config = dict(
    num_hidden_layers=10,
    intermediate_size=1024,
    norm_eps=1e-05,
    attn_scale=0.0884,
    init_std_o=0.007,
    max_grad_norm=1.0,
    doc_mask=True,
    max_steps=10859,
)
MLP neurons of a small language model. Each row is named by its layer, matrix (up: input weights) and neuron, and shows model dimensions 0-127. Each number is 128 + 24 x the weight over its row's rms, rounded and kept within 0 to 255. Numbers have three digits each.
A block is one neuron, or neurons of one layer that tend to fire together. After each block is what it responds to, as a language model described it from the Wikipedia text at the highest values.

L4.up219:127107122144093119138094134129135090155188114145162112109118121133134126139124144122069166164124116116103112146122127117121143088136113172089147116118166172139100118099115144116125170125149101110134134139130192142080115129103158103103157110100150162157142118154168113122137149118133096102104122160103123134141131135173153168071129110094129158109123156154146121112135107128077085117121
L4.up360:095123123153073122120115100087136127135140129160142079119055128098120110130080120165133156091118170172108120130133121117142154135101124132107129142128181186139167126089135116107135158135127125095162130106119140145075124060102145117126149108115132145102160138130173126134111150113115139120127127154106161143092100109151148164127170138131156160124115112142187109175113163116069096112115
L4.up517:128110108136102144148091128086147057142124151139164115106151123167164139110123165118116120113117114120122119107160102117116132101120164160112094126108171114093132155098103129139114175150146108106154128133099118133084110120108144147130149138094078102114152117135153105130117170155130156161173114117132115151138093127136135112091105195091105101132140080135160112130103126128094110093103
L4.up705:094095128124103153118069147116103101109124120187092089132124128136115164158120104127132124105094152135085113115127123097129157099109111136093125112112121150150164118111151090091176162107153142140116133104108174146105108118115077124128184119081116137119156103138125118137142152132067124086142132129128145196141135160164141100138139136113121159157145105138150135114117159127115102133093
L4.up718:112122119164099117109101144130156081167131144143167111111117118130108129119101118101116151121079107140118081135138166102132140105151133098141121151130167147144128101116139121177109194108135127095149140143089134128092138115138113182133135114113121145114121127158130128146143173086094124123142153144125130164119103132136134155109159152076101135106121127123125152166133122111077126105067
L4.up768:140096090112119145110094138115173071188121140172181089105100119111087136121120137164148126141140154148113118096100111134133080093104122141114118101137167131105120133124145093118159148124102103142109149129149142129128131140106174109124186106135126172150134131127124129144111132178147160132191162211105124122130085137170124154102088104127122131153106115137138129137131089117123121139133
L4.up783:094091145132054150119082131092117068168129125120142099103084124127161166117114147148094160074123119134118108116130141131118125121101133132106158130101176125140112124093143098117150176127137110105130114147105104136087085110087153138102161108122100119123144128162178117147113174111144124131157143131123131163113146107184154143099138158145159169130116137163153117132106143134130095148105
L4.up809:126098110159115107165116106131123095149160136154145105107117120170159142115120148133091137105127110111146141112125112125124143131117139159071138133084178145111096154129117132133112147109146093082133127108110148138089135183102152089124106151079135143124169136127157082134145184130180142165160109156104164131138113144160124172105114141114158120144136107146146110118110113117117104115095
Description: The article "an" before a vowel-initial noun phrase, usually after "is/was" or a comma, as in "is an important" or "was an operation"; weaker on "or" and "his".

L3.up742:202133144081083128137106119123153108184152182116148104115097128154156152103138118149133128077112114111147128147147117086121173119134122152133167170168139173105151148125156116097118091128107102123103115139116112136096132109096127171129118102124127133112137114157148123147121149088124097146151136154137155124104124133145127166131136114139165121135162132137154154142116134154124123141103
Description: Paragraph-break newlines after a sentence's final period, and the = signs that open or close a section heading, such as ==Death== or === Background ===.

L3.up797:112068151147066143157110149109158101147134106124160140125080136143149156131114126165107150075147147138098075111157116150140142131099120134084132115113155150129147158096143124106154129106153139135125135098142122137073132127110137101135119115076124163084160102197174128137148146120120129116127146143112151111110129112119152161085166161116141128138152121131161095112111117124144105151069
Description: The article "an" and short opening pieces of longer words split into several tokens, e.g. ele(vated), cons(ensus), res(ident), subs(tantially).

L4.up35:163138150140132159175133169097140121126140114149113121138107124112142185116193093094135145146096103138133152136124151083133154119120134137125185151129122156156115099110131131140164141117125129108119105138108126135118155091134124156114115109128110119116099079142120131172134137126102089125115124099131107098116157116163079148142128139130131168124158114132129163095137111171103129139110
L4.up170:146110151166108106193121133108143146122104092145097099128120117165135128116122098126099136080117130084169167125125095103118114119107135121147162175163105162095136108130137157147124113101118115157162107151120100137134140130127077176111147118163093142104110113124152110118134116091133113182115100104109130101099140112149098107121150151085156147126117124118169167097084127169137125168145
L4.up180:172093131084118126162097130111178113128136135114132135134135125157118107147126154127124130131147088164127099124130118124125157094145144154121118122138121136087107132138105077127138113132107142149113103126115085131119155121123119156139193100116131114099122116175101125142168166108105151166142116098142129192131127142135137118123124150148123114089156137137181167107107154147115109115106
L4.up277:159136139126104136130113121119122106168175157126134135147159134137130146129137114125142148171065127106156132132136112080124173149110138164129183119172155168149141139131123101124091109117068110134143090116104102150116127089088141171117148107131153125120128137147156133163107154075087098142134131115130172089112146120163117117151128105100116147116114123125111205134117116186124115131122
L4.up504:147093132162153164144123108142141126192147129153146108114157130140137146144156133126139129139100088154132125136125112082126172126108129165157121128135128126108121133097098148135122133134109158131122092116113119132106137096130145150162120132128108109106106129179115126178111132100098130160164159115149140158106164121159096165086112149142099090104103095131130193164108102155140129116115
L4.up772:135121151138128158113115127104137156139140133143157087155116124155132095110147162096114132104095146131128121106111110085122150141155153134098152128108137127107122136151165169138142096151112108095114107130112111128117144146125120151139116104125101091094151114138074121132144127094105122181153083082144109125109131140120107158084140142157124111130136111129156152086108107141143134089108
L4.up871:172117128141114138140100140133166147152139171157139150097093135161158120126159121141153140109089126133140148124134127133129157136130124163113136111165125167128109149126129100147152128142096132099141116082107057134100147116094141167076154110170102143103129132159108127157142135106105161171104160109121160167105156143116113135145117128133157116125109110139129150149119144191161121082131
L4.up915:164124134121092145149124145115162112161160141149125114124082117167125113113133118160152145111136171136144141132161130123128162112108139167104140140154110169085119105135191155140120118125111088131129108115112106132128120099104114160127171115172094162118127112154141128157102127098132151138127091106119132094117144128129113109121140126094134155143110113141160171117121153176115133103131
Description: Double line breaks ending a prose paragraph after a final period or quote, before a new paragraph or ==Section== heading in Wikipedia articles.

L7.up179:124163137118116129134138146127144113095130138106144107110109115175124112129138144117124125072112120150118112140118109100144122118103133182163114111161140157097132118122097097168143091106106152091138132137100115141118140101098119159097148143127150144147112091134135120136145100147146143173169163127129138113135122093143130085079092169121082137083130190124136134125124119130119121110147
L7.up180:083121112103121160135100120130147093172161127179150091104085104098167104124079115133128153096110108176118127068092119122128119084154127126122112144120142167128125125101148175145102151135154146123126161127120137130146090096145163154114136111125155116153159099115115142134131127140104145127110102120142131144118140141144153142097127163127151087132153146116153119162101141126086112112111
L7.up327:109148130139134154115129126176104141136140133133148133075121139109114112131132139136119168093093126174130114116110144128129115125113137107137114130142148142112162088085153150109130178106109126125133122173106168129141083074161150153116143091097099158105140125127176126135088123161115123135129104110143119113096153114135157103162084184178120104127114120113130130168130108145061122117136
L7.up533:089088149128137130087154125091143112105103096126133113119107075108133151146098141130119166104138148114102124125112114119142117139136116108140079088133127139143164117090123076131173106103119107138096138145148140137103114085098144165135149114131139145079103110122140130118160102121110168140131126154147164109102092131145144111099102141171148119129113149150147124172136183112099115138118
L7.up563:089137141140140154154078137123160128104138147142105086110137092093112124176106130141137137090073105127134164129119072110120139155099123120154124125151130185149134136127139124138125116118122138132150129155100133136097076091152106160106165104099125106140161097146101118109114137137114114120114184115116141145102137121122169128122097164119111125205104111115125137156115120124086119142137
L7.up856:098128151173133139162136165102124135096124142132122089098115126115116091154106144158113168078100134146104148144115115114117155128118137149135074086090128193111167078089178092155151099138104113119114132152135104114118117125106123180125160097134079159151158080117132125144140133154190138138137148136073119142114123119120133150169116132142129109137128119124164159153134130146087119132113
L7.up883:139152141122128150121123112133150129101146136109101167119158091117133125133118145125146162121124171152114142136104108112130101118144124133121084098145153137157127126052132053160152106112135138110122139125125115133140110102097154154086149106138174133123102118166115120140117094135166151120138098155114188109130145102141099125078108114167134078169103110133151163156120158144086126086151
L7.up886:095170171082129091093122108103130184088141128172122118135132134101109168122149116124116151110114152127133105090127086145137177141115108118145119124117173153128137106113168101133124120136114119106133119121157152157104117111114140092135119135077099138126169129103113091129114167121095130099166105077084135185096099115135129112129117188140153120131152136152147142171112158134130105151115
Description: Fires on infinitival "to" and modal auxiliaries (can, would, could, may, will) that come just before a bare verb, as in "was able to", "could also".

L4.up238:087099085156149137127136145132096151110122125168075087129128129169130147140119088138142123161127095111127157113149136109124125130106159175122151196176115113133140122125153127129109164088124124127144126153143168144149120123120118111119127122118096147084124110137179108081142138164106102113149132118117137106110141137203086115138145129099107187129133105131126131089106112125078104141112
L4.up430:122092128105135117123115175164097150128095075153091093084136121137139127105096100134155138106160101081135129144114127125135115144100129117115138176131146134121157171126141091149114122095155158159139125134133140145134113109118125161099116142114125165100136124117138121088098130137114083132117146131151147111131139169200113077155106099097110177177144152132100157111129123179091101148113
L4.up720:117119107112097132116116145133091108167114140178110097084142130122137086118143120141123119128134065110177147108109131107119112102098157141173148171163137113133150159138136098126126109077104145112158111118105169132127118151098098148138122149127134142091145130123110118134138140103162085160113128111120158113080116122175113109170141116117079171130107119133183166125088092157085108107147
L4.up836:128117135131083127108123167164084117114129109176107132086139131146171145117125104092145127148128081108134132116134115126125123105119144107152127146096113106110157126088137134144130152089129122163147113125120164141137132144141145146115164135101107170089100133149154131106129171140114110096129159132142135114106160148201113085115142143090102199145156100132103116074136112127099116104105
L4.up866:100120113131139142127074132157087123131137081133087108127166105142148098120114097138104164144115140077139150125098142110131102155107158163140177175159119126082136124124112106080097175087122145141166133120112148145116116106120108153129094119126084075100124118117151134136108173105128075139123121125127155136103151192154110102139125154153109159165089092121136112082109154130121114124158
L4.up922:113161138148113123111088126152115104169137106114118136113111120125097136086116122132112157153139160137145114121117168111148092150073110130125177166174164100143122159093116082105120164096136161080157109192119130149106129114108137172156099138136131101085119118139155124181117131115167156146119098139119169124110134184127080085139120159172148147152090092122161138144109138162096102127138
L4.up924:143125148107111115152073150139119097115107120131100110092163122122160134077158124113112135157145125122131144139137132149142125143085137146146151169140129101141121173102140115127150130078136146139128117124096107144132138128105107110144130143144094125079086111089174139102182109131091056129132120119160173135125130189149117099174152109168140165130111128134127101092107104160120110144126
L4.up969:145161116114127125150111170124115128147093102107106118092155109146128117106128095124106140161144067112152132133143155126140088145108141115133123145146104115119154159085135106122117156117123127108141112171119166150137133120117101120148134121124109159110134133103149135093124125136072091110101120135160170165118157183133134097172100090171132160120089122126138127105130124158086083113158
Description: First word of a new row or infobox field label after a line break or pipe, e.g. Total, Record low, Time zone, Running time.

L7.up399:163115117126134135142112146126165103178117173139174127132128117134165105116132146157092148122143112167135119141124124131121083090187137142134113140151101150076155115122096132159106130136098081122130143147117095137150103135116131147104134107121154125119131099088080118142141144078086146110153105154098107131139124161102108123139112145115169091162160141157128178105083194156101124112125
L7.up443:149102123124125155122103113099142175182117165166154102117156110159172128122146157163133132101157095143139140105131144100124125123156125151111109177137178121076134114148131124142177190143101143089130155114138085139112143136122160126133141126092121116125150115141066097138118146127097147123114117156113145149097118144139127121135102122147133100134174134130180178126099151111126112132115
L7.up453:188088143099100112132157151115153134144138115138077092111156120137129154102156116123084155145129139132123132161110102096136147154141121138153164140155116120110130119114082089125152137114128118100125129128097124138173121111134153112083138130184121128160112072156141129144185127114083132128134125089100154074098141125148145107131110153167115133124137111136158132189104153149093121153113
L7.up631:096114131129120128118121161135105112139119113213126101097100130093110119142140120096133112118126123078107133153140099122131141145178121180145168088161151116171160121147193086121111124124112118107102103150150100137095092110111141120157130142134120104172123105158162122146151122137082151068128124151076134101107116128147107179103150114114086134160179125147142155132124097144125109135120
L7.up794:082126111120122114159113144100137120157117156197099131103176117122127147111128112119105118080139133119107120140119152105132105136133154104139109110137127137127137085110099137128122127116159174141133142140100109139131089134109143139141169111105127143128134095168081129184126153164108137138169131100124178122133131123189128096131095139138129122135117120114152171134102156156062111123119
L7.up915:156143148142146141165118115122158165178134156155146104116113112184169154127129108115111106107125125138130121128178119099112126125179173161130087126125155144133116101112115087163136139138085110134129123122116106117115119129119130152115108098128149125133125098131094116139129147114093162082156149099079139127115140133116103138147101138102127104148137158117136166139127174146078130117097
L7.up939:100151110139095156128110127151149119174110142114144109144128125104146144126134134129110093060108137167132158110116135101110114151122131154136150154121125147160178127108122106151112164136129101151122138137131122145129095119101132156103103136099116097140134130158151139135147172147132109103136169123132140165141156108120129103122116119097175110178161161150098102110112172144105126147115
L7.up979:179092119133097165144145136086200139171151167113129133112131073124128115100152118169106148155127120126125145142136134117118132138147111158146120152147118120118093190085126110145139125093118110111132111151122130126122100107088105128111112110147158144155118110134137132174165134132142133133098129128079151163095128184144096127129097173163137098155109145114168127168128155176105119150108
Description: Determiners and pronouns opening a new main or relative clause, right after a comma or period, e.g. "the", "this", "which", "It".

L4.up26:121129134137113118152152128129125145100131137178100124067093107111156128107134159146127132109133120082131142145120127117117123120172148099110097148103182137159155120059179103134213119116122103114159122148108123122114095113119115158129133135139088174154154120126126127159141137159169139138109165144092125149104106116154122121129098152079114126140134110128155176184122137111055132112116
L4.up508:112141101117132098120129140144180162094138125137079135097120128097110141115103123165135140083078127155100153136085101133136120117147099120142123094139179171148158158085135126150125090103140171159140156145120128132137133123141094098097162128127154186149144102130145144135121115118089157151118146146084134123093101106129157137117117090125147160147181143119121153155134105118066128115130
L4.up823:116166116146112113153122133108154109128147153148147130083080124096128124102104127117084151104105147089110128110119116105123131143135131158169106125112163175143176122093148119145110168133144105132153139157116126133111082106135132142133143103147112137148137111118176097113126116141176152136155104110141108115137091102141134123104165134119139152140135137135135095143109116178079115091124
L4.up882:153132138122105090182106084091147133139090140138148128087129109141140095101091147162137133074108127132115116158112131118119107111128127145121124148168134165136138142084131104137129159148110129120180124150093144134118145088106130179086148123178154118125117126119127114118138104107115133164124113113110144135126082105120135105091157152134145132104142140131175119162117170131138122111109
L4.up917:078146143147138137170102122088129143082110134177119119089088143099140148112094106119067163056115169116105110105136089106130137149098116105119124120138155120140160138097158138119118152102141128135131133129106134139102148087136145145106153116122115140103125118140164127091109111151097128098127125133141144111100141093121163158115152131108119124136170111138124137134119087133100120149086
L4.up925:157142133150137129127106129112114113133150151115109151093137127174139082144093094108119141108080138122111112141152137114124151104113171147139120116113147155106157078118170114126123138133146097146096132134112121128112126141105103161113174081152146144125164087143108118127128099136135138109156106100096127128130133120166128108126116098119122127129095113120163141127128133144095121101121
L4.up943:095159153157096095178114118102145111101135147156102091081109136144115164120102138156106182115114148128122160099109129111119130123105119125129114106124138172125147161076160113113127127130101134132127126122116156132119153076142117140153108126134125147146134104150136109116088117121111139120147138110138126160099139108144148110087103132102153175174129120140102153141121116159077125107145
L4.up954:097086103141096117165075125134175093142105130163134096089064133140136144124103137132139149068126105112110135121099127116122124092134133100111104141093177168140124157079136143140134134121160129153168147133105129128139121126153140155100187129112121171106114126112151125115127157152165113154161126163133124126157131108160169101098130100099158134126150127127125140150115120107103117138095
Description: The word to (infinitive or preposition) and modal verbs like would, can, should, usually before a verb, e.g. sought to improve, would be retired.

L7.up245:143096151092138166143086150157142110140173140141114119119145115162150120114153170132114136118075119086146149104093105104128107142141145139126179134132139174112103113137138077158121162099138069098118094167101119132129138092142135167119111111132168157136094102144076133124123144134099134131140112104104142139132082114104102107114106163124126158135117148135112149102135120164118139114171
L7.up246:137074140097103157136085123158140134163191163151131121130126127175167126118142142148119136132101130103145173095107111105126118108155133169132140130120156148129122107121137079145125188096116050121101096159117109146112103100142115136114121098127152158119107115145083125137151156146097119135168147123086150139134070139128126116115103170120143093165124123146118125082139132161133138095139
L7.up521:148097126095121174155094113145157148162151178115158125103104128161168117100166144157139131122093125096166144109134125106111109131138111159138142156133170146129154095122120070131092170123083094119120103132105078149091103102091117183107123093106125130121112100150120126137156125112080113135171128148118155142161085140098137101139100125141144108180143139117114114076131149173131141140146
L7.up527:157099121141092145141147142122144142170150137186114099134147118136087139152129144113133131129119114155136124100143144105119135140129139137091184134128084154081114122124099062162203159129127158118159122132087121141103092117132091153148161112139116156096154105146074130104176178115090148142135122091092128132111109134161121127131074128120110142125123129129126112150127131163094120144097
L7.up673:162098139122099129148099113159187112155138124144132138144101143176108064132113159134120102130092122112127156137145114086129128121163150173111164150128133144118111117137130124118144158123105084126115095147109079136137143091106101156158176095150127164162114137144088141142121137125066141147167086148103150165139127134130114125158137105120173120125130139142089134083129116145143139106130
L7.up714:162137149113138134157138103116165148167135126155111160128129100122116085120163127136142130137105120170136072120094137116136155163129109143084192127132149113082107118129135111092167138109105117136149116126082114131139153113120134143134087132132127101120127101137135144121118125132100161132157110117121161140163108149143123131135122182150149144129094154129114136157138097154106125116128
L7.up722:134096179141097130159122150085136133154083146094150113104115084136099117154135142140160148131112127105135180096117111085120126181142102168159157139142149149154108088140137118139126134128089116108086096160115134125134100102129095158126125085120134132132103076156131146171160112126105159156133160123106158126135089124140136114120127130118129160184106145154156172117152124137125124124163
L7.up919:165100165115101116184153114146115150143148142135076124107132120127147114130145149138127133114082156119119124113162111118131159140166110121142147120141146119149136109104109081121159135129085131111092128164120133129149128084147087109090114128125127105120157102128120132150138097116103160157124118100109145116123098122149121162147088147124151102142137194128161135170132125160119133179143
Description: Double line breaks after a sentence-ending period in Wikipedia prose, before a new paragraph (The, In) or a ==section== heading.

L3.up1:173095142121130121109122140098151133172134148095142174111094120134151170118126134128128108168146149163124088200152144146132147107134129125118117154162145118151079102131209147122143133150124110104088128130133127133133128138090092165120154096154150137161102103113157121145110107125092103144169103090128117130134120123136120159146126136136112084105146147144151133112111118126086131084085
Description: Pronouns and determiners pointing back to earlier text, usually opening a sentence or clause: This, It, which, there (thereafter, thereby).

L3.up197:119189109143127108131137122122121171115151165127142119074103134090106121126114099123116137064084147143106112132133104118123153129093126141152095107142130186136184083112142147158106177123123124088116142163100113127092098058111114160101137083165165151120156118136166117132132110145111129132122093102123104122099095100139138118130153133135123100105128138126159112195121122167114126115102
Description: Fires on modal auxiliaries (would, can, should, must, could) and the word to, usually before a verb such as be or make, plus To in words like Together, Top.

L7.up30:100096173146113147112105154131153102141109150186091152067121114088132136075139105101137127140161112136142097178102123105132133112097143140138111165096157130122157151080151157163160115111147148166112121128125152141113090140096122147114159106102111148119128135118130134139094125119128145136097126147119184120107170123178137109115140110107126132155143086111183124137129123134062098134135
L7.up151:128141137113188135119071120135119087130109140121097110120110108119137132111135136129081099098101110108155166118117092094112117131122152163139178128143092127108123132120128129100124170137140148124105135162129126136096099121101106138121129154112122104149090117114126117134128109154117177135168164128132149137108154148135123116185078137137147142137122122140129107118112130143118122107138
L7.up570:166130122155126139126074139093120085101168137115106164143166101103138123106169138099124130164121127098157128153124150116120124101141189130159107140125173126117087154113135135067117144108091129153140141135123151134143089151123103121126162123101105092146147147080128116151120132143157083138127126114162127091153127160147115102123133158129108110130108097123154122098097123132096097142168
L7.up589:146135121077106113132086130127114119139155137098123088089112134177154113095132137117117172104137105131174089134120174115140095110082147112140176179143115118089119127137073094102145148098100090131141127147106132143110124150096131202143128151100111112147119123132132125120080146124164109159138137098164105102100160122105085109157097155122151132107067097116167134121133126127085126116149
L7.up808:148116136143142123120090140116154099145108098142105141121138114117094110107111145136093099129125101129162171141147120110126138130103105156161101135128150097130122165130122139113130139158116121125114089170125132152114101120113104187141119107109122093142145103071104129145134112148156129149152151110137148118117136131135159136116102164112114095153122142137161129117119179152137104154155
L7.up824:163163113134135132141090144146111101125109101123106120126166121127133126090099123115091128114141065105151127137153137134131142140128154122128145160149105098115125136102088091097133164100091075172171094157124124147132100129118131152128166148103127077121124137105155116125107149137144121156130091149151137104126166152107117122134065185115111106176115102113188133117101135138104105121143
L7.up865:113122146086122158123130124122129159113160115179130142132133113153141176098143136104153117131136074103161113138160101083125127128084119134139132156110132110123137145087145155146126086098091119167112132080117140157103141120109118160111119180087088126117104133146130119106138109102115124073113149117142136135113141156142107123112090136130115154150135115128152176138118154124117083117105
L7.up987:112139144098097139165078112141113133134169136152136142087125071133131123099105155136149142113130139101176132119129199122143120129118113110141107160128113158165132132102130143126119143116123113138149129099086144148108080121104129122094103135121108147142110159085109104125121148092151124137112134135139174108147146117141114131104137152103170126164100081119157087124094156150091089100156
Description: Tokens inside infobox and table fields, such as the DST closing bracket, UTC offsets, longitude digits and unit brackets, and "the"/"in" before geographic or administrative areas.

L4.up57:139133135135110149125149150129132139148134114151109117087126127156144133100153103113096173108150091164107090157138126100122134133130162111156122129141096102127098117093173120125128161115134083155118128127117138129142123139150145160100135109137121115136087073121101130120107142131099146113139121124142105095103192117141117113126091114134120141161139120113157140104122107128128139130084
L4.up126:190139128133098117134155094141176125147139115119163140106114103132151137126189157156128116102116124143120105165148168112127167097145184119087134138101124149138121120108104133117139138106107075168132121143085129127122134117116117139103174133141118151127118149180105114200133141143115151139138122174099135158127141186136106151132088157114130090144144119123147154180118158113128130163099
L4.up226:152159133155147139134146124160167126090139108095110139084145108135166155113133142103115172170153136145136121169124145122136120114121161180094147102127136117125093161080119163153122098096131087096173131123120160131101146150098144102115076107119143164140140119122153117161127146099156125145144077132106138120105118194124071131131096107104152107139143098125148153108127120154109129153112
L4.up235:121108155147128118155102125077136146149145104122089117105059126128156121127125078134089156131095125140129140151130139093141156135104119127146133144092104113136123110110146065110105123103183148131109113144098128137134133134098099132126142123125136102148114097126151109153143124137134160114178110138127124142112155136151145136122126127107165122122152133117137132145104202113136124106103
L4.up365:153141077126141136162144116098167120159170173105158117100126105160147181147141148144146124109131114115160101158131134134127091127124122147111129112146178133133103131136143118150140150126102089127135138131132153121113090144132115113098161119134143179169137109158138125147132136137101125133172168198115118123123117146197087142123092123107181120133103136126172152146122120144058116112093
L4.up639:165085134132125166134108134107103091159163176159129151125150132123149141143140089105113158150130101162128113140152121113128135130101150137130167121167173141108125116119169089145123112116082126093103117114104127132108110139066115127130157104151135137119116122128116124181142150119124139129158121126110139159129115117177096145160087114156140123126140123124140172171091111188062121112109
L4.up770:145128149132098097160168143122132124147136140136097111101135116205131150115152148139106136114097099128141140131167133102117122171143173137153187151140100126131109107156124097130146148115109140147133098143081142127106149093135121144092158131116118143129106086144097111126159165156090157138162113124122108135077166134112118124130142141107152162118135126126125135144129133147079129102132
L4.up985:165163142120134133118131127162144119137126101129115105121126134107120130107138146147092151120119169143118129154128130137143132156120124127120139188145172122143105154103107137079126136112129143094135128161100133135089140133114141119086089116126156143115104098109142103119128111120095152136119065128109128100078137112089140122100100119191144143147124164110139164117092118160080110129147
Description: Subject words opening a new sentence or clause, mostly He, The, It, She after a period, or he after when/where.